{
  "num_hidden_layers": 9,
  "hidden_size": 320,
  "num_attention_heads": 10,
  "num_key_value_heads": 10,
  "head_dim": 32,
  "intermediate_size": 832,
  "vocab_size": 8192,
  "hidden_act": "geglu",
  "norm": "rmsnorm",
  "norm_place": "pre",
  "norm_eps": 1e-05,
  "positions": "rope",
  "rope_theta": 2640.0,
  "rope_fraction": 0.5,
  "qk_norm": false,
  "attn_scale": 0.177,
  "bias": "none",
  "tie_word_embeddings": true,
  "parallel_block": false,
  "init": "normal",
  "init_std_qkv": 0.0228,
  "init_std_o": 0.0,
  "init_std_up": 0.0228,
  "init_std_down": 0.0,
  "optimizer": "muon_variant",
  "learning_rate": 0.0179,
  "lr_mult_o": 3.0,
  "lr_mult_down": 1.5,
  "beta1": 0.93,
  "lr_head": 0.00976,
  "warmup_steps": 200,
  "schedule": "wsd",
  "decay_fraction": 0.947,
  "decay_shape": "linear",
  "final_lr_fraction": 0.0,
  "batch_tokens": 131072,
  "max_seq_len": 256,
  "doc_mask": false,
  "train_tokens": 516700000,
  "max_steps": 3943,
  "dataset": "wikipedia_en"
}
MLP neurons of a small language model. Each row is named by its layer, matrix (gate and up: input weights) and neuron, and shows model dimensions 176-271. Each number is 128 + 24 x the weight over its row's rms, rounded and kept within 0 to 255. Numbers have three digits each. A neuron's up and down rows have the sign that makes its largest values positive.
After each neuron's rows, "fires after" lists the tokens most often just before its 100 highest values on Wikipedia text that the model never trained on. A number after a token or word is its count.

L5.gate663:096081128146105094096175151141138129139106119133116124095102112160107140135088144086172136153169176175142139138088112096098090157131114119151132116102148153150123100125107151129123131098086140147120108176139154120105137160101153131116149115115094159139131119088149141110152119121134132121
L5.up663:157142117159149110149089106103083110126161080160102161101145134139087110182157137130138172119110107099086142091063133152144145124129134147142125121137108143126127132144109143126149131099143133133135087133153119144113122125167107174159124129108138116115145159141130119142105107140148120182
fires after: " |" 31, "\n" 22, "  " 9, "-" 8, "|" 6

L3.gate116:154079117124163140112118102077129127120156147173139134127095091091180133123126105133125094091156168153166089123135145113073110135086130107144143140133139135110132162141150103119098128107176163081116126160093149096178156117121124132144100115115093159134144165158153140122150087110106151146
L3.up116:115112113111173096096148117147094107127125097172139140147123133137167140167162116123163074091123117157096139120126125099120119135078109101106131119153128114076052121119115134119129097098105124088068135109132107158177123107107123165119105140157120131121131136138169149136136091103130117113
fires after: "|" 36, "-" 22, "PS" 4

L3.gate795:096093135133118159071134158122140114115144136113137135168142132129141151107123106132091098115136146119121148182132136140110092127130102145180114131145147161090144148137136124093103121071155156080108152123158146167125087108058091110144141134139137131085125149150126102072117140145118113149
L3.up795:125105122147111118138104141121118139112098115138152083169098142114077134132146090151102133120133094105132127140112146148151102106122145153138107152097157130112151163066142151073147149116132163116082107126144118156082122176071105140146122115172185136132140123137082158107120141097104138129
fires after: " the" 28, " The" 8, " a" 7, " th" 5, "irt" 4, "ver" 4

L3.gate464:129104084112138120164120132127122141146092144163170117127115125146096093137169139120100112084182161146132080148102142100110083193127129167138131095179148164139114127137133153202132124104147125099079147110112164125124132132150121094122135161106138126156126110115127155164127148117102149150
L3.up464:141152111122125175163103173122153109121108149108148164137140118121151123125111143123125121138114117139157137079097125126142154115115157151133121132106124127154154163044128111109135146126143127158122119135123113133172097143110117136116097113158132167153145116127102124167104135129138101095
fires after: "." 40, "19" 9, "-" 6, "15" 5, "," 5

L3.gate222:138161133128109170166086153112139123115115202105123119120108143083085131106079170109166149121179135098116136168119153093171144136095139122168103096159104165150121122132122124113129157130149138132141136133163094110073109124127118164136108154149141156141102161154118111135137134111153104108
L3.up222:125219075100154157158114187119105125080087138111136180138150156113079102123093176069127144104175145102123135141128109128085139167123127141102148138141180124162138150128118125081127124089090142106097116143151138120119094128135130129105137160134127133088128127142125134172129130118128112164
fires after: "." 48, " ver" 4, "-" 4

L3.gate64:124157136159108140099135114123138147124130139139163153134107170125133158155147118126163154094138127124129140092095107156076104168112146133095095129132152101150145147127119104094075101137154120145127138140105138119107115107154081141101101104120101112113133170119124092143191129146126108117
L3.up64:085116112144119133137153114110103117138153093119109096102132150146128143139171126155109107135151123126122148091123085151105128129110171169123127144132170123140091163130128109177139142108113169137128128142162126136157112159108143114142065110142093119103156107108152099113145097127127105116
fires after: "," 63, " as" 5, " with" 4

L5.gate744:120122116163152113096147094149118127138110120102127110154097116154153161156133119120183088078184146144127104098156168115148106143102117118120090106136113097108085132133132125132098137117158131151152131118103104140114144171170141087132098143142116138134146140166124127103095152116135160138
L5.up744:135132138133130120122187087117111079142121163110142164167151118117119167094096119072128130113135099126162140155168170121116144149139130132097108093111110132144133129122126126115124113111118175131133152147154138121120116128146161145109110128123133112163162116143120160132148128075124163125
fires after: " |" 30, ";" 17, " Got" 12, ":" 4

L5.gate384:140103132128109196096136134146096132131102151144150104091105109132107120137130126179130160134084140145092134150130177167114103109106169134136106166150112104104163176127110149143161116156114144106111112150123113126166175122094142101077181143137130123111146123150119112132116126110143113104
L5.up384:133099131122107139125158175096125149120136142179148125087145178105120110141151109174125130100119162166056143125126128095076118105126150084149119104147118143142143134109095184095121152136137136148155117120143108134119102108146139133148118092125128106155122139169112073120096161116117109099
fires after: " in" 48, " the" 12, "In" 6

L3.gate5:097102127109083139155125102136100140130132136124172114081134094102096129107123144144130085144100126154154136173125119127118152083091139168148129143130053125114134125166172094084148131133124125144108108145132130158142126106097114103100111116104152121127149107174109109145128093119102117145
L3.up5:118130093133132105156133104163112127147176115142103156125147132092100144173097110130122131116128096157119110105110127124133121118097139136155096157132096108116134108143126134105180117131095163132140136112152151117147176142123140131113140156133111128111161091145108085126138105089129127103
fires after: "-" 23, "–" 11, "\n\n" 10, "ori" 5, " •" 5

L5.gate358:135131171127146175155086135155132130162172172108151168111157140096145178149138184152155164145115122097114118180146103132113138140120141107127101164127104104148115114112160098141132137133096113146117149092129096170105126107170133111177133115111159128131103182112094106100122126161119136107
L5.up358:158136109120152118152125141212089178127118088090116124162145159144162145141152135114134138100122146120090137122159162133142130112117054126151115141145128111099126115154116127120122151106119127158156148082131120184123120127122102125164106150103128150131142108113117128132156153122116114122
fires after: "|" 26, " of" 23, " in" 17, " northwest" 4

L3.gate331:114130134151157175141120120147113121124147109119121105103113098129071129142161123114144149145116156123168134118123103120118112117104115125143123119107139196152208120084140143151156179112112171121111148105107101136133097132126118137138120174168116106126119136166149137126180110148109147169
L3.up331:166124109138160112122109128132190129145139139165123117146088120133076105150151128102089168135136174120143133096100154091122162111176150115204190149106139137118148078141139143128117094115124125141097118154123128136193146101112088142118160129117129095151102180125138144146134121130137136111
fires after: "–" 50, "19" 7

L3.gate411:125104107097138164131144117131126158134154142159134128133145145104150124142100116119131130103106064104173176135109136120097157129103095086114092117137116147115161110110102115135130137151139142103090092115191103139101122140094104159111127138067125104137136100087122147157126129111131114122
L3.up411:114153110168114119172114137132137104100178162143118123148126139157114125107122104129136104119100086154143166120138131111084119144124107163141097117138140111107107145092135143093150122140139127157131114099102127131139138107130169138098099143092105116099148148127107112149113143162138138153
fires after: " (" 18, "  " 14, "|" 9, " re" 4, "str" 4, ";" 4